From a checkpoint of a small transformer trained on Wikipedia.
Size: width 448, 7 heads of 64, MLP 1216 SwiGLU, vocabulary 8192.
Training: a variant of Muon for these matrices, 497M tokens, 5080 steps.
MLP neurons of a small language model. Each row is named by its layer, matrix (gate and up: input weights) and neuron, and shows model dimensions 160-415. Each number is 500 + 25 x the weight over its row's rms, rounded and kept within 0 to 999. Numbers have three digits each. A neuron's up and down rows have the sign that makes its largest values positive.
After each neuron's rows, "fires in" lists the words (lower case) most often at its 100 highest values on Wikipedia text that the model never trained on. A number after a token or word is its count.

L7.gate971:492504496492505493490565478526501505493482470483504512421518509522489486489472505544503527512503557452529477520456487496490536444511478481510499529486506456476478546507528511528508509474455488521459496527474522500517542551547509483500519511470542509526502547521481482491528476517518525500502502488517489482482495487535462529532543513509508502524491553522484524554507464495524512462509520488524499509524460520491508523511445529515492520516474508531494493479501427507495489514530490499479487458520504459471506505477532511493512481440462484496527491520508488488521515516495512494507572467474513483480511492509497502503507490499527479506438512506478512537516508509520524496515499495520497480513533484557469481504506495475502482438513483487515489505499531481506476489472501
L7.up971:499507523466502514501514515446548506504500498517464502488529483495528468525496461455487467458432527438501521473548468523495529493506465541442449472451512484506500518466508496454474515466498483525486503471510499503506542471474467517471505487481496507531498549487494499476515515507474489491498495484470479483496461508503473507545477466540514544528524514486527470508513497508527507482529505485465455493502477571478509492510510506498411491457501487489518475482470474486492530518519527517507476490519520474521494487466508472493509484517492505467517514500504489460489482496524507548486504478483543559461512506505516507478514503540512474487519513476483536542536545465523507545501478492507472504480469487490501477514502496457484562512473517522479523513520492472525488516496499
fires in: "as" 32, "from" 17, "at" 16, "for" 9, "to" 7, "in" 6

L4.gate462:477462529472505532499494518555516525482462522515538467488510461486503536495514507518490543512423511527488457529514497519471482530524494487480517496469475501478481517513484528463480543504510497473477481495502508527514502551486526481471524481457523506506507496505485541490498481500548473537500458504468479486446487467503524508476507523501497536509529508534566479499521495505456443495529492480512491531522475514508521491484477534495513459524472532496503471494531504500483489534473515498518470493525512479499521467498510492489492518479483500524482521509522498495461527492483488463478494455512531478450509512470481516502472535473497521481496518496510508470500510511511547473509502504520486490475499468505552482461532555525498484504477580497532496464440434480535516492478497
L4.up462:500486466493476523519530506486526474527482445494512501481553481445525529495502499451510469468461497477499528534523511525492462480519471532488507481521476508496538520510463487446505511527510503523504509517508499494498507484474507477507520480433499488479501498440505514472530473498481478514474503501486535481519451483501491505469474507509461469460503529519452512508516537493477494515500450500509506515476496469522527478511449533488530516474513497487445457492509454512494482512507517476501513494473506466495485535493502515507502520492509483495503508533550499505492555488514472513493500499478512512478406459514476527431486529507539478491514504470551526441479498511472483495507518513484496539486482475508497514487530488567532500502493497537524463525558489454535500534484468
fires in: "for" 51, "and" 38

L3.gate317:506462514471482501494508478510504506529508475544513511512510506445483521473551522457471444496535482527495488467487454497502488529518464515555499539508539480501454468518529538494491534530483492510498497480451489496488493526463524529508542475497523531488487502516515464543506528477499489471499490492543505495504519488516476533476470477474518499494514468506459515495508471486430490511492511530485518504543486510497510484483507512501489469503497529555525517501467514505476490468498499544493477508459515543502480515513567508499506516507510512479508480480451393502470524514468506522507468508502497531478478475521542483501532529488503503523507525511495543507471484441496528499482476500551519502529510451492542492490503491523500514489479504494515511487478482509512522513466508
L3.up317:478526475537495511470526502477474502502512503500508512473491499467499521535532497499493512489517506549494523535466488515485487538532504496538474531526511495517493449471539524517496486476504445556519537502508497486487502523523478517514519493489505503499478514514519538502521489462508514520468514493595468505503514494508463495494489515516492546508500504468510486492549483474451520506523518502485518493525507487484514495489498487522466492512450576503511540500498493497499462498529508517476542482509487567488491483499567515506537514553488505514478464523461469481514513527476524459476505475474479522473516494536562469500489488459496529493498489523548537476513526437500530505512475518515481500512506512499550501496505551529505519469505480495504535449524540523533509484454539
fires in: "a" 32, "as" 11, "the" 9, "an" 8, "with" 8, "since" 8

L3.gate796:494503518502479468518478561531488467432511493526503448509484487482500495526491497510495493468530484529504454491529460565473481499485532518556502520499471501530414520479482467531528476525475471532493460486458498545476493534489515499513505438477500489446481494516500496460525492489532524466488516509521531461495469505554507520497459496508468536492526485480516511552489506526533511493507510546514492517494512468530503493530523487534500528528507462521493499488505483520439541468531483490491532546485531527476506474519514521529497494498487482465487487503528494495539493532470494489495498509505486490525487499559511505523526497529500507492486505424490473472446478481501491504485502509462490507494499523508502516468505511488475434550516524521465548503496492507480445504487529
L3.up796:494533536502480502463471547543473462473487461462516512487474465485487469510490501522531478508483545500486502535494472493462489501528500490530491486516483492466507453475528464510492478481463491511519475523486539491513514465473514528464540483485526529494558463505509489494510512493480469516513496534511538459499483521500494496510511510481487517484485458479519516512516547527455510486502450521521521468527464507512507491489512518477553508474479478531478525503497486524519503528514469504475522486482494485497481484506510473482477507548522478534486517528492507487532457497480494477539486503477489492527511494524461514477515469494536484474504540524472513514523438490509532497508513468513493504442491515505512520527544478514512493489496490458464524519506513472487532520531484
fires in: "of" 37, "as" 20, "with" 9, "for" 7, "named" 6, "made" 5

L12.gate1172:528467538462550519480503506478526485501493504492492485449487478493548524449486500512516518526506530499486524535518531477524529499553499446504513547515530516508483490453532450522515549520565488516478437514485482503487518521501473495534507539481472487497539512510508500530516483476489511526517489542494540519530513501519548508532537498494520509553460472501500479510560511475515495506510514477518488531495504469528496508534495517534470463508474497468506487515528510525494476485530495478523522510538473509560522497479518522524477493476528523535498480476523481533526464501480498475493512483477507497530505457553522445516512481464481498523470542494491520514493455532469455515505499498513486495481522503488524435492514478506506472477497510500523530516492516465508500499493484
L12.up1172:537539491493502508485536504478474501527520514465478497490485523492515505492499449485456502489473507553454472505505464499510423511486510524480542482509531503523575532510499501496525509524523460536528447514425482508473483531514498491526533516499498484521510486502510482496541522521537484513476558464516506529482522501454529479526512517476502490466476491513505497487491497480483501528446486507504519523498485489525486503465493491481523451466496539493503503503490519525490517509496522539534511507469518482496551508494488533498471536488467479534484493456508504496487542507537516489534494448563520545516546468516498498563487502498488535478485491510495467488509489468552508497508527545501482510476549495484517476469500544491510530499497477536511479491486478478507481523476499
fires in: "he" 26, "to" 13, "she" 8, "bishop" 4

L3.gate884:542479479475449508493476505528503527469496462510497489490477486453506529486475544466492481465460533468484486475501520547543493477468495497476513504493516509494498507480526521479500506524484432483461482478543530494535496538513523470488523505490518506523492458530501467508523520512496503473483478475487500462495481477516508519499464461498496548513481466489518528487531517523531488582474511539498483530532493523482502503548537540473455473534460525498473496509494491522507479539511483523511452497550507482511502486500532509479508503493541472475537503515506513475490478479514528494498512494539498505443485494526557483517484534518495457482466486459518500485477498508533492529468540544491526487563530543506523457520493529474553537501475545525520515497512474502495511519524492
L3.up884:507469474497472500471530501503502519512522464521511438506501518453498517477510532492467467542455490462492542471513549499531472511494537501477557471482472513540484513506506491498477521503508488521479525497546522518516519507527514493508488512448531474487500511458534535478520493485511491480491510523499515480496477543483507489508508509498498565467451473485513509480500510522554497468490532508520495524475470546495543501507503553502462495471489542475475528456470552529492495529508493485513433517530527438531511475477516469493487523514512514507549517510483469446470500519477507536553506462524480492478480489513553496481491467515519490518507493506518524548491487518522462500502516528468481502474476526526517457516502494520526513528519487497487500473485510513469511516505438
fires in: "to" 30, "than" 15, "between" 11, "with" 9, "from" 7

L12.gate663:477534550538504490489476522489539508493481473498503509495489498501515464518501475499484510500523430498479520466509473527483535460493455488446462497472497509546491502482480517473477478507511432504500507471494467516519526496508482434472510467525502486504434522497477467525544467475479531454509514501484550521491507472495468501501506476480504463461526491441471508460511500492532495507476521524542520509534485492521517512500492520541493491460490482508464506440538457500481484465500534483501478495527518538501468489525495513465541512484489528494488527470478480487516529482480486494508523515473509506506515489497531461502444491489535492482487458486494471525515527500491501500469479483517553515512503480521518501448462510503522494551468515501518481502484493524512514471483488
L12.up663:527495550484513466513470532498488536513556488507470479514500505509501490528488528502499485449531496455486499477496507463502505527515465523493470496497570507540520497510504485482510472509526468485523495522516498492493527511478473468497482497506493516502502473552470521502503512547506487472518556489470545477520554498537495499485494507484508508514525514525467509498549525531481490528522537490559492462465537516474537511489532489506508520502534486478472487492480495549458480520487477514499530494525488491495488544534478486488523527498497524503498470474524493514502500508461505507530461522494508482457506473498497465486505487491527494490479476468476519459473508519492502481515481500463483525480501494516529484504568517475481520511520505473539506441463492527481497518553465
fires in: "an" 98

L14.gate1069:476496509495508506495477497531449516485524489514493515477561446496498494490491447469544496511553493480496512491473519503437480429506499509502518487503450503546503485470508504556505524495504486462500525510490474527534508494486466491511488475475500512518471500466439493500493507462518484510478495480529500504484502491522493473497469508493473502479536476506512531487515482540479497514507513524529555450497474506511507474478504520497499496467458480488495510478495473570493464517491496492461501492556498478521513514524534515518467492500498488481465539499528520492494499486429462526496460533492490493482522486495504484513514456522469484531489479485534524503450487517473488525526499485497517476481479506450513509485535479495532483537479529491522487476501500495492489507507499
L14.up1069:478477500525506453474515499527504514481506510516511484489487520481468478501473484538484517525491531470568503478550533424501506458545512524510452479495481485518466488510458510496519478530514499474505475562497508515481525446459502494500517505481466478479467480477523546507472505525529528480520485556474468479490525452502461489459497498491494511489512506489484501498518568500472505489496527485504506512473503516489485534513444501483473485513477488481524518515506485522529489447528482502499487498522520503570472487539536497493492458472483491436513511482490494467454478520466491512517528515495496498477492541434488450482486505517445460508456453465502545461525491577528494535520484453452462472456478542485479492501493516540483515516474493497532535480471477503481457520515507
fires in: "an" 84, "anchor" 4

L14.gate545:498533533521513515551486534487478487493501479545462532503576522509476505521500469442476552491501491535513516468483490527481483477484510471485508530530494501481524505480476525530503531514502484485510543476530471457525454508524479459499449446540495527557503524507491495458531479529485487465484477513498500515501479514493501518508517501506519512533541445465488493490508515514484483490479510498512524514543529499461485501487504521517485456538488510502455458532489489501440488495535534471484462484532533472496494510490508508445480481492462475501474507503549495495503551487470504497507533508440502491537528481473496471498531477523534514506501490495517510510474503530487522499484507541515495493470528555463532512479540486510525512514465485522468442494480544512504502494513510
L14.up545:493516470521488462543466527488452513465486512536521525497509513481537506467454506550460516492521497533555483478512460494526505477530519514498490488480511497504490490489503494463483467552473517495489429562504516493523535536505464488496507474496553472570479461477519498497518484476526523485516444444480510526490532463503503516509506512500481516494504498553484558490505478499480507485496561512515478456457449495474526508507508504481526551483509520499523459482520477528493489496537483503451501547465495534489535544545485478494504479514501516466480492519479481487505512503548516494506473500543516496528484542465524505505512495475507487465485497488490491483553513497496493462507472494464478524481473511503520474469493503485492464444493509489503504500481510482531525533471506
fires in: "an" 95

L10.gate11:475504524520518515507484550518478559459552486517482521500505502505499470467516522511479505517498499507526476457534479519496510441498552523520521517467503520493519469530462492516534520496484498513475507512504479514523511522506476460520473449496476499537456499479474509487499533452489532548518475466483506503485524491526499546485509529508518511500492508478530498478494531500489476526501521482514499503470507501523571519523490516499519522456497525489515503497501458542482500479532531542512477487498522488537466542559503523507493489492503477510489507520510497488476580463503505495472477482430518486484487521482484457561479481515481528479543486458502545524534503536513490501519511496501500500489505504535499490509518496494495514562471520484483520487503496495539499520502461
L10.up11:470544517541518503480485485521469496519497488531487534465539453450492520470494500479486514513503493530473483486497507486463466439482527493509501548502479494536528476500509547514506504490476522512477526507484511518583490531494540474496478454517478517543484501517496519498545529498506457464569518493516476521506466482521504520530497484500508532517499480520493496484497492493464483453486491472492519488491491513504543498503482489496499518477516493471470500477451481502466455465506507530481506486561493475489461536521473500483493529506512467507470478507536492505492499518481480453482493501466458476545478535488495495474519464477513499472529515470509481481485521524487518482520439479506519498500491476491490495523530513442491504537494507535488467478508513511481447515435468
fires in: "an" 90

L7.gate641:486491463515523477507491510473481484517476542510494507487486468477467485500535470528482479524533488517458462486471502529526494509517477525485505534474488511535506481490506548496508511507496526491473460517487479462488498483499498504544487486433492507497544489456513473473488497507492475535493493496497537518482488510527523527498538484475475443497456493535515510493501499532453539471535462466517526537498541504516515501494506476513492488494526466496522497506488532522473471506549520492504487439512499489451435505475492528493470515518466512525550524484506479531481505509531483524486448501559481552499504509486510488519504517559499495489504460523511512480511486531509491482475515493516482497499523521543465502540522508501490521513495482550495522504494502486515545482484497
L7.up641:506521527510497469528542507501482455508495490486540498510508511518482524534480520505487466534492536501529526526507517522523519505537486483484482546440501492530474481508521511489505485540521503523482463488460512484474498477502505501495494499486461553513514509515483505532499496498509486494516499515468484486474461478527465454513477491503464514493469468510520515526489486518451492508488482493474477517515507457495543524522464509536490508456498527528546494506504497472424460491523483450505520493480534501513488487545525503466520542520506514491505512477494476514516489499508519527498486525467507535481460478524492546443496542491559525463455527519524499531489503532476504507536477562479487521465468511498486501455528490485487480485456494512495508450481560509485492506484469
fires in: "as" 26, "for" 17, "to" 9, "so" 5, "an" 4, "l" 4

L4.gate127:464472452475522489502499530491499436444526483514508496508479492447448477501468524457530480507502521512517425481549513523495489504498520510496537472470485486531466511486532470459538469515471494520524482511491494524458527482499516509511527489458518469495474501514529506472517490544506531487493493479505546483465509496488492492484481493502510505482469524493484541505479480528510505480509506497495476509512510502504482495481474490488515504490471475510479499546500467513476513489453510548525475488470515500539543498497497503502535541499520497499552497473527434489476514493512521474523479546500495485488506528492502508539489558505487474490547510480480532531470515510481528519505515508499484498503499521511518498494498522485475473510522530492494437492472517453458519515531493
L4.up127:491502505499483512517529515548515482511525489490492484466562528519520517505486495505510488448447518518471507524530498557483489478504500475472516495534540506494478518446507522490515529507504482469510464494491494551509475505481456469495507483504462505495561480488551519513484444510516514529480482470494495496514483514504500485490523487500521541470488477469515491477484498506522502480450525514513527495490463502513509491540473511473563497524508468493436530566485472509527498519506489500514527520520483477476494499514530475508474481502509510490506515486513485527516490459513537490548521483487481516528508514480487515512496502529545453456482518522580488501511487508469519525506516503496518503531475497495549474495505504501505500513516535514537535517521479500476492500531470
fires in: "by" 47, "for" 25, "at" 5